Weights of a small GPT-style language model, trained from scratch on English Wikipedia.
Size: width 160, 4 heads of 32, MLP 640 tanh GELU, vocabulary 16384, 6.99M parameters.
MLP neurons of a small language model. Each row is named by its layer, matrix (up: input weights) and neuron, and shows model dimensions 48-111. Each number is 200 + 40 x the weight over its row's rms, rounded and kept within 0 to 999.
Before each neuron's rows, "fires in" lists the words (lower case) most often at its 100 highest values on Wikipedia text that the model never trained on.

fires in: "end", "life", "age", "career", "period"
L3.up440,199,211,301,147,218,187,252,199,113,196,180,198,235,238,238,183,96,230,156,113,209,259,192,217,169,241,183,204,172,283,190,238,253,240,274,157,224,263,181,213,206,212,137,234,136,198,225,132,182,276,254,154,176,221,181,193,212,197,169,227,176,173,200,168

fires in: "and", "of"
L8.up505,159,201,260,219,114,193,182,161,251,201,231,183,249,244,172,184,183,217,188,161,207,148,195,240,185,186,236,194,252,212,177,265,255,256,174,174,188,88,215,225,217,244,145,192,237,173,180,195,229,219,252,211,200,163,220,157,128,211,216,225,212,188,208,215

fires in: "for", "win", "all", "four", "six"
L6.up510,170,174,240,262,228,183,173,181,183,167,196,249,113,182,232,294,225,199,153,246,236,209,205,221,252,189,228,243,288,210,174,209,276,196,160,242,233,286,155,223,258,172,183,178,247,256,127,165,151,213,199,192,229,212,218,171,131,267,238,154,161,191,161,193

fires in: "to", "and", "or"
L10.up497,178,215,219,217,190,223,155,198,189,208,226,230,168,258,165,286,248,217,160,171,186,221,211,200,169,190,169,181,263,248,149,97,162,245,163,201,266,295,165,215,151,239,186,199,278,261,212,252,125,188,194,142,231,214,170,169,220,193,233,232,160,179,212,158

fires in: "is", "was"
L4.up298,206,208,206,218,237,136,210,154,116,287,162,229,173,216,237,256,200,230,199,159,240,253,283,167,235,165,153,143,252,187,210,223,246,209,136,170,258,265,208,192,218,120,227,277,117,150,133,195,161,201,173,211,189,155,160,294,213,157,225,185,177,199,219,145

fires in: "not"
L5.up89,220,164,220,255,159,215,168,169,216,203,207,223,144,172,216,179,145,258,292,100,105,207,212,232,222,177,234,195,150,246,192,185,184,231,283,212,165,110,132,224,157,190,120,196,175,188,248,216,168,244,186,189,210,263,148,199,203,189,197,241,180,140,192,232

fires in: "it", "by", "she", "code", "for", "was"
L5.up634,166,173,65,230,225,175,219,133,231,172,163,203,182,225,193,219,226,241,177,207,185,255,208,153,289,203,191,170,208,130,183,203,272,140,166,225,219,180,159,239,227,201,247,232,186,221,177,211,245,218,148,266,202,131,216,192,201,236,137,254,214,299,192,167

fires in: "four", "three", "two", "8", "six", "several"
L4.up367,186,190,129,150,222,244,166,204,198,137,165,226,150,270,241,238,193,293,170,156,222,253,237,168,236,230,199,205,239,203,170,159,208,204,206,208,246,150,186,231,212,193,222,133,242,111,195,180,123,292,196,167,182,198,186,60,151,227,227,200,227,172,128,203

fires in: "a", "no", "one", "that"
L8.up574,161,188,163,262,185,149,164,171,278,250,199,216,143,138,179,171,152,170,149,145,222,217,202,225,193,202,224,215,180,248,214,172,201,257,165,272,181,195,152,222,271,286,169,128,245,186,161,167,195,184,206,172,157,182,222,198,164,154,179,268,254,149,167,229

fires in: "age", "years", "days", "hours", "war"
L3.up321,187,158,240,140,282,194,188,114,189,210,144,221,208,148,232,158,154,200,141,171,232,259,243,284,152,152,209,165,216,269,197,239,235,174,280,195,196,224,156,138,216,183,97,168,229,152,234,177,256,148,218,189,180,202,224,237,135,231,163,203,167,186,245,286

fires in: "four", "two", "three", "several", "many", "six"
L3.up104,168,192,165,239,202,237,207,223,172,166,169,135,148,184,235,208,178,125,192,217,180,185,149,163,202,115,197,173,182,184,210,164,256,258,192,263,231,131,122,129,238,135,274,236,235,247,178,234,106,209,232,186,214,247,130,161,173,225,147,215,207,189,191,225

fires in: "s", "its", "previous", "the"
L8.up443,203,202,221,183,182,197,159,273,193,120,158,193,208,118,251,194,225,179,220,247,210,178,122,205,295,139,220,248,269,263,129,200,135,221,211,188,180,159,186,195,228,248,145,216,256,149,217,128,190,181,231,214,179,223,200,282,227,139,290,241,134,141,199,128

fires in: "of", "year", "time"
L6.up7,234,161,231,226,146,157,149,224,189,228,214,209,225,210,242,210,160,198,157,214,226,278,223,236,152,217,145,240,182,197,182,199,220,212,197,296,163,145,196,231,210,209,191,182,205,246,152,217,149,183,265,196,171,281,232,245,177,161,194,194,182,143,195,156

fires in: "s", "but", "as"
L3.up188,235,219,246,199,199,190,183,210,90,189,213,169,175,208,239,242,219,213,232,152,219,190,220,145,173,151,205,196,270,338,207,179,183,152,178,116,140,173,184,167,246,237,150,149,238,134,193,230,190,210,191,229,189,225,171,195,169,187,206,252,211,138,158,237

fires in: "the", "of", "a", "four"
L7.up474,214,216,223,154,136,198,202,273,227,170,133,97,171,205,211,240,134,180,148,304,151,232,276,209,210,217,162,157,272,209,182,226,242,247,181,186,153,205,184,194,199,178,221,207,145,134,185,231,220,174,293,228,179,187,156,224,160,241,215,260,215,202,157,151

fires in: "and", "or"
L8.up452,204,181,227,246,264,143,92,103,118,144,174,149,220,219,184,197,188,130,176,252,150,150,211,229,292,234,149,258,224,274,145,175,205,194,212,201,183,208,123,175,240,196,203,225,248,203,148,174,313,181,245,297,144,191,126,203,179,162,209,244,165,197,176,215

fires in: "be", "not", "never"
L6.up163,251,174,169,213,189,206,178,233,218,178,217,259,159,238,159,243,108,201,280,209,178,165,204,258,130,225,137,256,247,229,234,195,241,248,194,285,150,201,175,137,181,168,126,225,164,154,223,160,197,216,158,236,209,268,193,247,164,223,244,250,214,257,175,183

fires in: "was", "is", "were"
L4.up592,222,149,172,270,142,235,279,197,191,221,235,148,227,184,239,214,127,228,162,266,252,176,223,142,239,237,203,141,247,227,172,238,88,219,131,171,220,247,177,188,281,196,194,218,141,203,188,202,194,173,234,270,239,202,188,245,202,279,193,302,202,206,183,161

fires in: "these", "such", "this", "her", "has", "its"
L3.up473,144,174,144,209,200,189,270,174,185,114,192,148,181,279,178,265,186,247,148,131,228,248,253,203,266,141,196,187,253,149,208,242,217,203,201,278,269,166,150,239,179,227,200,162,204,138,181,203,221,173,196,211,207,244,148,186,173,201,134,212,204,213,144,215

fires in: "was", "known", "himself", "being"
L6.up566,216,217,154,194,195,241,141,246,202,222,231,258,187,173,181,213,215,196,267,175,196,213,227,193,140,185,176,199,279,215,180,247,155,229,165,168,236,181,150,221,191,201,169,223,218,186,244,244,195,195,147,153,245,173,134,262,181,194,151,186,152,190,235,214

fires in: "as", "in", "until", "during", "since", "after"
L11.up449,233,207,209,224,274,146,224,264,142,190,232,152,237,225,209,186,226,162,161,212,172,229,111,191,216,232,227,200,267,197,245,331,250,127,153,256,193,254,204,163,188,207,82,105,191,244,199,260,130,255,227,133,174,181,145,238,214,290,154,170,203,197,182,168

fires in: "and", "in", "as", "for", "with", "or"
L8.up309,188,170,217,246,167,224,191,215,146,184,167,88,232,206,217,130,202,197,129,160,200,261,161,146,175,169,238,195,272,262,141,159,133,185,201,202,122,219,199,246,269,179,286,185,246,122,185,206,204,161,188,146,228,267,214,178,205,130,243,243,189,232,256,181

fires in: "to", "by", "and"
L6.up382,214,183,135,220,225,166,203,149,145,108,182,155,265,197,162,122,186,215,161,204,227,178,195,211,220,201,203,269,236,150,200,208,222,244,247,169,235,266,182,174,216,232,186,251,176,245,261,180,215,171,219,178,142,239,232,247,202,210,263,241,221,163,253,207

fires in: "to", "of", "for", "over"
L11.up557,259,231,237,119,165,223,193,246,168,193,135,174,204,183,174,227,313,227,252,249,156,243,208,203,192,182,217,119,226,139,206,238,196,193,195,207,287,186,152,208,212,189,218,224,220,227,202,176,251,168,146,193,237,226,160,227,189,162,171,203,196,231,215,197

fires in: "the", "a"
L11.up75,231,203,267,153,221,257,209,230,198,185,210,167,233,237,168,117,233,176,145,206,213,157,156,167,200,276,130,156,115,159,207,183,134,243,233,201,194,221,174,175,180,147,247,208,243,222,161,214,244,176,181,184,234,210,194,193,215,215,158,256,225,287,246,228

fires in: "to"
L3.up197,266,258,200,223,222,218,243,232,221,240,266,170,209,289,264,277,248,190,178,135,185,203,182,106,255,179,267,88,257,190,104,122,234,235,193,178,234,166,140,224,253,236,177,226,180,176,159,201,206,140,197,234,146,206,158,211,260,180,187,180,262,116,262,153

fires in: "the", "a", "player"
L11.up276,209,244,242,186,181,170,178,266,194,187,183,272,160,230,205,208,232,151,150,185,225,195,102,176,214,171,166,175,214,212,186,193,176,199,289,158,230,191,236,155,158,164,148,146,130,183,202,212,191,205,208,221,255,192,186,236,181,189,248,276,208,177,228,229

fires in: "this", "also", "later", "both"
L6.up514,206,207,158,185,204,280,195,232,109,236,232,168,218,160,209,137,231,113,195,174,199,229,146,191,275,122,221,172,232,172,164,209,165,237,296,242,189,209,208,229,136,161,221,166,246,181,188,197,153,247,180,148,196,219,163,116,179,228,230,220,112,210,181,254

fires in: "was", "a", "more", "and", "is"
L11.up502,96,250,240,269,163,241,184,186,189,278,114,135,190,218,238,231,190,236,224,224,138,164,199,222,171,204,194,188,179,196,183,208,183,195,134,171,216,180,160,206,167,148,171,184,206,161,243,184,268,222,222,253,235,160,178,179,179,278,229,206,158,172,198,128

fires in: "as", "being", "been"
L3.up164,227,64,222,253,228,238,185,215,180,168,212,155,206,235,186,191,148,256,183,197,180,175,254,190,145,188,202,206,238,257,203,182,221,201,150,165,210,155,119,237,237,173,129,162,178,229,191,149,163,217,188,197,137,188,198,238,181,216,154,219,206,136,207,180

fires in: "on", "3", "30", "to", "would", "can"
L11.up623,158,251,223,215,192,147,217,261,164,213,264,182,183,195,214,218,181,173,183,184,252,215,235,257,261,148,173,156,239,181,160,131,170,218,237,194,283,214,163,208,222,217,212,248,233,174,189,166,255,117,206,163,206,143,124,198,180,225,218,153,233,175,269,244

fires in: "that"
L6.up360,195,263,210,193,183,224,172,201,249,200,181,160,141,213,159,196,225,206,162,166,173,243,113,225,182,169,161,182,179,143,193,166,228,214,257,144,231,234,211,204,102,237,130,160,244,189,223,195,206,261,219,220,210,157,173,221,259,172,250,217,169,227,223,156

fires in: "to", "may", "will", "would", "should"
L4.up505,210,225,182,177,190,181,193,203,196,208,186,139,253,301,219,201,229,263,146,210,146,199,169,180,226,157,266,179,298,212,197,160,134,216,223,147,226,188,197,200,198,230,237,231,221,163,212,160,196,188,149,217,192,125,104,265,273,194,159,205,210,195,302,187

fires in: "of", "de", "conjunction"
L6.up84,105,183,164,249,172,169,147,183,169,252,175,198,187,164,192,210,195,262,162,224,225,226,167,245,186,220,186,218,238,171,207,235,228,266,193,199,163,199,209,265,243,255,198,290,203,240,143,169,222,178,163,229,239,221,213,242,141,109,287,229,179,186,170,157

fires in: "the", "s", "his", "her", "its"
L8.up154,288,164,256,200,137,184,207,233,140,235,217,208,187,185,172,242,266,220,182,184,183,180,240,157,230,141,199,192,192,260,136,191,164,173,204,216,182,224,170,214,155,171,184,90,250,223,240,149,228,211,206,249,205,157,179,253,173,152,312,232,187,203,207,248

fires in: "time", "year", "day", "but"
L3.up431,165,193,291,208,225,123,182,149,227,212,223,117,269,222,224,165,243,229,157,165,237,232,136,322,143,198,186,177,186,237,215,158,239,161,218,259,152,187,171,202,176,200,249,248,215,132,221,160,208,243,204,154,146,239,194,220,106,232,207,245,130,175,256,145

fires in: "as", "was", "became"
L4.up397,233,158,172,239,106,193,177,215,169,176,201,161,272,221,122,221,171,207,156,229,158,210,159,190,222,237,131,194,161,206,172,235,213,208,222,218,293,169,196,166,245,160,161,230,181,203,172,156,126,206,161,175,209,184,203,233,243,216,215,244,189,194,224,120

fires in: "to", "and"
L11.up396,250,177,249,244,143,177,146,149,161,244,178,257,217,268,182,208,176,219,181,226,185,182,154,239,145,170,276,153,211,176,182,192,161,191,213,225,149,231,184,229,150,231,192,266,217,198,230,134,137,267,160,256,307,169,180,169,179,194,257,195,165,124,190,224

fires in: "japanese", "hungarian", "russian", "french", "chinese"
L3.up105,258,220,262,169,210,140,174,265,192,176,176,176,184,245,129,253,169,240,241,200,267,201,259,167,188,199,236,234,188,194,211,191,182,217,180,181,232,189,163,239,209,139,228,140,227,215,214,168,152,149,187,197,194,260,208,253,188,246,236,209,170,275,266,173

fires in: "to", "was", "would"
L11.up116,239,225,186,190,159,152,226,187,182,186,179,214,169,253,223,174,229,103,215,132,149,190,243,137,215,226,245,164,254,220,218,155,161,182,177,205,191,207,236,190,133,190,214,227,169,192,266,213,152,195,238,174,211,178,278,246,211,236,144,203,197,167,204,230

fires in: "life", "year", "age", "best", "self", "years"
L6.up376,150,208,168,224,216,184,213,206,145,291,221,233,147,266,183,256,172,214,170,183,184,223,166,181,202,338,118,227,196,246,202,205,181,180,275,214,129,211,181,244,177,196,211,241,228,181,235,173,237,245,198,137,207,197,96,228,175,228,154,182,143,150,202,246

fires in: "of", "over", "by", "for", "in"
L5.up61,200,152,129,242,210,191,176,197,152,228,159,212,155,240,187,211,123,248,129,185,169,216,188,170,168,213,155,253,282,258,155,140,220,223,219,173,182,161,230,216,221,239,190,220,250,206,257,202,267,231,208,119,237,231,187,156,166,266,193,229,316,156,224,205

fires in: "i", "who", "code", "that", "first"
L3.up5,237,202,195,193,176,195,191,194,210,228,141,227,160,228,215,158,230,210,144,113,205,268,141,178,183,216,190,161,265,135,198,266,156,272,181,137,247,250,162,220,108,243,164,237,241,198,213,199,230,258,133,114,230,226,157,227,194,248,167,219,219,215,179,171

fires in: "to", "would", "was", "politician", "will", "could"
L11.up148,244,205,274,225,173,198,297,166,212,213,187,187,269,199,271,240,207,164,143,183,174,186,180,223,187,245,242,148,219,164,213,272,218,219,188,158,204,161,195,174,81,198,190,255,187,203,238,260,196,169,209,128,220,159,247,202,208,213,202,179,253,153,136,196

fires in: "video", "of", "singles", "atp", "single"
L5.up209,230,195,217,238,138,146,187,246,198,224,179,147,190,148,192,167,207,205,238,153,162,218,219,216,166,269,210,151,247,135,237,181,178,146,286,182,156,203,206,217,181,200,220,219,203,299,170,208,156,154,155,147,222,201,181,227,199,221,192,204,259,192,190,90

fires in: "to", "out", "on"
L7.up247,193,268,215,307,166,204,221,262,244,255,172,202,247,189,159,270,155,188,263,188,203,220,135,191,194,198,245,222,159,175,191,152,204,164,196,253,148,247,121,166,200,206,205,220,238,167,149,214,204,108,270,189,200,183,176,225,200,180,212,194,226,141,235,197

fires in: "of", "the", "his", "s"
L8.up226,260,279,261,143,243,177,181,258,214,148,190,104,218,189,170,242,163,226,225,277,159,216,229,253,213,273,211,106,252,180,205,233,237,252,242,184,246,235,191,199,220,167,150,212,218,218,268,158,246,170,251,172,186,144,156,138,211,241,287,208,241,194,168,209

fires in: "to", "on", "by", "of", "with"
L5.up36,153,268,170,250,209,253,162,221,182,198,189,297,207,285,161,184,180,183,196,243,189,194,248,207,189,230,178,233,233,145,171,173,191,225,211,224,231,156,214,196,232,187,199,299,232,216,118,191,176,113,212,180,210,177,198,183,153,127,224,236,205,192,219,166

fires in: "and"
L8.up579,231,247,268,160,235,213,114,161,139,163,222,136,201,132,189,218,155,186,135,254,203,222,197,175,213,248,202,243,232,158,200,198,181,241,175,180,144,248,161,281,185,144,178,203,278,219,132,226,200,182,227,153,176,262,139,199,189,198,288,199,132,282,249,215

fires in: "is", "was", "became", "being"
L5.up414,180,97,150,245,237,185,179,116,107,213,242,153,211,222,217,200,234,267,251,205,183,198,284,198,191,182,177,219,257,218,202,177,208,235,170,85,202,153,129,242,192,161,195,222,227,171,201,192,150,158,206,197,167,211,194,274,231,188,162,218,219,194,211,208

fires in: "years", "military", "orthologs", "century", "months", "year"
L4.up264,169,203,195,192,225,210,187,140,170,187,217,155,215,171,180,180,164,216,171,216,229,249,213,195,141,246,225,227,192,252,223,211,194,223,256,202,160,180,150,149,212,164,180,156,226,143,246,194,251,152,174,210,157,177,145,259,183,194,190,208,210,199,254,158

fires in: "and", "two", "three", "united", "or"
L7.up630,208,148,146,182,158,154,149,196,283,156,180,187,168,207,222,146,152,173,179,240,180,252,189,211,213,195,243,221,198,211,123,177,137,179,236,149,154,191,230,164,244,232,286,230,263,240,163,176,156,209,257,205,204,230,175,167,124,205,187,232,186,217,280,151

fires in: "no", "each", "either", "all", "any", "both"
L3.up624,199,176,200,162,214,250,194,245,152,269,192,232,177,131,150,194,198,150,199,177,218,260,195,220,227,198,177,229,206,270,179,167,197,181,227,175,179,198,212,257,251,232,263,134,238,258,166,262,167,214,240,142,227,259,189,179,261,163,208,165,145,99,148,202

fires in: "as", "and", "was", "s", "of", "became"
L11.up533,189,223,203,182,225,124,204,199,171,209,221,158,211,220,142,218,143,143,192,206,204,200,221,319,191,263,195,219,224,242,191,216,261,172,276,213,227,150,135,144,218,213,228,218,163,201,192,244,187,224,220,87,230,217,176,193,209,227,192,172,107,262,217,177

fires in: "and", "from", "or", "born"
L8.up255,218,139,219,210,132,183,272,164,220,217,186,154,254,154,253,157,206,228,192,203,132,178,210,156,172,212,237,200,195,274,195,217,201,191,265,184,224,195,200,250,211,145,226,261,191,228,214,159,278,233,223,131,178,200,206,234,239,204,228,208,116,227,251,188

fires in: "of", "such", "both", "following", "those", "this"
L6.up274,214,179,129,188,241,143,202,270,232,222,203,205,261,199,218,269,172,120,243,195,191,192,179,147,228,186,158,248,244,239,201,153,224,203,219,268,215,167,182,189,114,145,193,177,231,161,188,224,252,144,281,141,146,231,145,178,166,174,232,198,134,230,204,249

fires in: "in", "of", "to", "north"
L10.up286,110,183,197,140,190,239,263,227,205,254,142,225,143,258,153,248,191,235,208,176,121,224,239,199,167,265,227,153,213,212,163,250,218,224,176,225,243,266,212,240,275,209,174,270,227,189,163,199,150,161,149,189,155,171,183,175,205,206,196,174,217,233,210,176

fires in: "one", "non", "mcglone", "a", "al", "isthmian"
L3.up291,225,129,251,251,237,125,220,171,190,241,194,113,201,214,229,234,181,202,219,186,254,185,178,239,185,201,149,154,190,208,238,164,166,200,214,199,213,181,150,214,284,247,117,215,168,250,194,146,127,206,172,221,151,161,232,236,200,208,135,201,246,165,285,160

fires in: "of", "to", "by", "0", "from", "as"
L5.up140,233,154,203,262,205,219,155,219,223,250,181,188,200,185,157,259,225,184,211,230,227,206,187,167,229,203,227,183,212,185,186,216,176,234,164,177,200,248,176,217,106,248,181,140,243,241,231,274,210,160,135,160,141,209,175,247,173,154,211,171,231,79,301,217

fires in: "that", "all", "and", "place"
L7.up99,252,194,259,169,238,135,136,206,165,237,178,139,170,173,183,172,219,152,196,180,177,195,92,240,253,156,145,215,199,210,232,150,186,230,263,269,254,175,125,195,122,180,189,215,201,235,168,189,204,271,162,235,143,153,203,181,223,207,261,271,186,188,194,221

fires in: "to", "on", "with"
L6.up522,185,232,153,225,170,270,142,261,205,233,202,177,172,184,183,185,181,209,263,268,157,223,272,308,161,133,300,274,190,221,153,163,215,230,205,126,173,242,216,241,220,254,112,214,166,215,169,184,217,135,227,179,214,141,147,220,125,171,175,215,179,186,200,189

fires in: "to", "at", "from"
L5.up314,195,101,229,269,164,198,198,162,173,211,194,113,221,245,174,192,119,171,178,147,223,122,214,198,155,218,247,186,241,220,212,224,201,215,223,215,238,194,163,178,194,258,150,212,252,190,132,172,69,199,251,201,244,183,179,168,150,166,211,192,203,189,302,187

fires in: "to", "the", "of", "in", "ga", "gf"
L7.up309,177,213,248,215,262,209,204,196,195,165,175,145,181,224,59,176,201,276,79,173,265,198,171,204,196,169,206,233,273,222,214,244,178,246,174,181,281,172,140,172,241,185,239,219,249,173,157,235,169,213,220,128,216,186,240,226,204,190,194,187,239,207,180,239

fires in: "out", "or", "than"
L8.up0,193,180,245,213,155,272,166,204,292,120,198,182,216,213,168,221,145,171,229,143,163,200,145,211,183,178,172,160,178,168,123,270,110,205,275,220,173,213,133,204,234,267,231,203,226,161,179,175,274,159,260,230,198,239,169,196,208,146,185,216,151,198,194,168

fires in: "to", "not", "never", "t"
L8.up433,258,304,288,178,183,171,150,218,161,222,234,298,138,230,198,162,240,319,178,210,219,213,208,163,203,205,199,227,240,146,199,231,209,167,225,179,190,282,121,146,227,281,222,223,166,131,178,207,176,183,143,181,249,170,147,211,179,212,214,198,214,217,188,200

fires in: "by", "from", "and", "the", "forcing"
L11.up80,277,235,283,259,123,197,237,166,246,279,181,148,201,224,186,168,195,206,212,104,166,127,237,136,270,184,230,260,190,211,182,181,172,230,254,221,193,214,229,189,138,155,180,159,243,212,184,180,166,209,221,141,200,189,140,230,206,192,243,289,204,248,268,181

fires in: "and", "of", "on", "100", "or", "time"
L8.up541,210,240,248,214,196,157,208,156,204,165,178,199,212,185,183,197,256,132,118,231,90,192,213,276,190,195,174,233,223,272,189,97,286,196,141,177,206,203,182,145,229,152,210,262,229,239,155,170,265,132,229,164,151,229,166,246,140,145,190,211,181,180,208,170

fires in: "including", "include", "to", "included", "being", "would"
L6.up593,205,217,228,162,199,222,166,194,151,221,148,131,179,216,195,220,183,217,235,163,180,197,210,176,190,130,199,309,229,210,182,185,142,257,257,213,200,197,142,197,197,209,188,157,199,254,239,182,113,287,224,153,161,160,200,211,260,220,202,279,186,200,211,199

fires in: "and", "had", "have", "later", "they", "also"
L11.up259,235,142,264,171,180,228,159,220,164,234,180,165,187,215,207,193,191,110,228,178,104,266,221,154,188,176,172,184,256,235,207,181,150,195,221,235,155,262,129,162,182,181,268,148,171,128,204,259,220,206,225,111,217,219,191,256,212,194,228,233,137,252,134,222

fires in: "since", "so", "before", "later", "eventually"
L4.up444,290,174,198,274,219,151,198,182,167,203,206,165,195,141,125,213,231,224,249,151,188,303,260,144,193,253,273,194,257,143,145,242,172,175,187,249,218,204,197,190,166,226,211,153,252,219,169,199,157,224,135,196,244,174,204,146,125,252,184,213,231,174,190,214

fires in: "years", "days", "graph", "year"
L4.up366,169,180,225,217,256,208,254,191,261,192,189,255,178,187,236,238,169,200,123,155,187,200,295,230,181,144,177,230,144,234,216,161,187,223,169,196,197,175,209,124,274,196,159,162,191,204,177,253,232,186,175,157,181,238,205,221,228,217,183,206,196,194,163,191

fires in: "to", "2007"
L6.up597,126,201,212,198,193,205,135,200,186,202,176,207,241,265,159,176,98,212,206,218,187,228,253,232,245,206,204,194,195,200,247,169,179,234,131,229,236,179,167,209,205,203,127,199,230,192,234,264,143,185,184,194,241,133,157,231,184,177,215,209,162,159,202,189

fires in: "by", "as", "because", "in", "since", "to"
L8.up317,306,199,180,187,276,236,259,266,203,185,177,151,138,225,179,159,169,258,207,227,238,209,161,123,190,219,284,244,216,188,136,223,246,210,211,184,209,184,131,206,200,224,238,120,214,271,175,199,157,235,218,133,149,202,187,254,217,184,153,177,149,212,174,220

fires in: "that", "which"
L3.up304,248,192,194,207,262,215,240,197,212,223,168,189,174,155,188,133,159,243,172,172,198,232,108,261,204,138,225,226,172,221,185,152,270,160,193,186,270,205,108,194,175,218,130,219,221,177,243,105,248,218,209,221,111,162,252,224,179,174,227,266,163,152,167,235

fires in: "such", "both", "other", "latter", "later", "either"
L5.up384,175,106,216,135,231,156,201,154,154,177,194,149,208,178,190,217,197,161,196,181,193,263,182,205,234,103,172,204,206,238,138,200,141,230,296,228,143,146,201,193,223,202,180,246,253,202,226,200,168,184,250,197,199,170,180,201,126,202,208,228,133,146,188,251

fires in: "of", "and", "radio", "sony"
L8.up267,201,290,124,204,192,203,180,180,202,214,185,246,250,167,178,179,242,195,294,216,187,173,118,217,180,199,148,282,250,261,205,183,225,209,248,136,347,212,200,194,152,245,201,211,207,228,236,196,244,173,177,144,179,208,234,135,141,178,208,148,136,223,242,222

fires in: "he", "she", "it", "song", "methamphetamine"
L10.up65,242,220,267,191,183,256,216,196,146,219,201,168,198,235,226,209,248,176,233,202,172,213,170,144,213,165,203,192,140,195,171,140,242,111,228,192,139,213,182,250,173,184,258,177,198,201,196,208,253,185,173,225,176,182,197,242,226,189,192,224,204,311,162,183

fires in: "where", "as", "that"
L6.up334,274,157,191,277,250,196,255,153,222,192,165,164,192,250,180,138,169,320,155,171,181,157,212,213,205,190,178,178,175,185,184,223,215,169,204,203,215,209,153,176,152,196,191,125,200,171,198,204,207,181,204,275,182,175,229,167,213,153,176,244,158,209,195,181

fires in: "was", "it", "is", "had", "him", "were"
L8.up514,215,126,197,220,226,198,212,210,217,274,181,129,194,241,123,238,155,187,238,247,199,309,184,233,205,208,211,196,199,117,245,194,230,206,222,204,238,215,186,200,189,114,229,165,205,258,206,220,135,224,175,174,208,196,232,203,202,195,157,254,203,192,163,184

fires in: "to", "of", "in"
L6.up544,223,285,230,199,150,200,244,243,258,210,177,182,207,188,169,282,120,222,214,151,225,194,181,188,175,156,191,259,206,108,216,231,180,225,193,168,159,165,207,218,204,192,197,168,248,259,225,198,206,165,252,162,209,196,174,233,207,209,275,198,200,219,230,224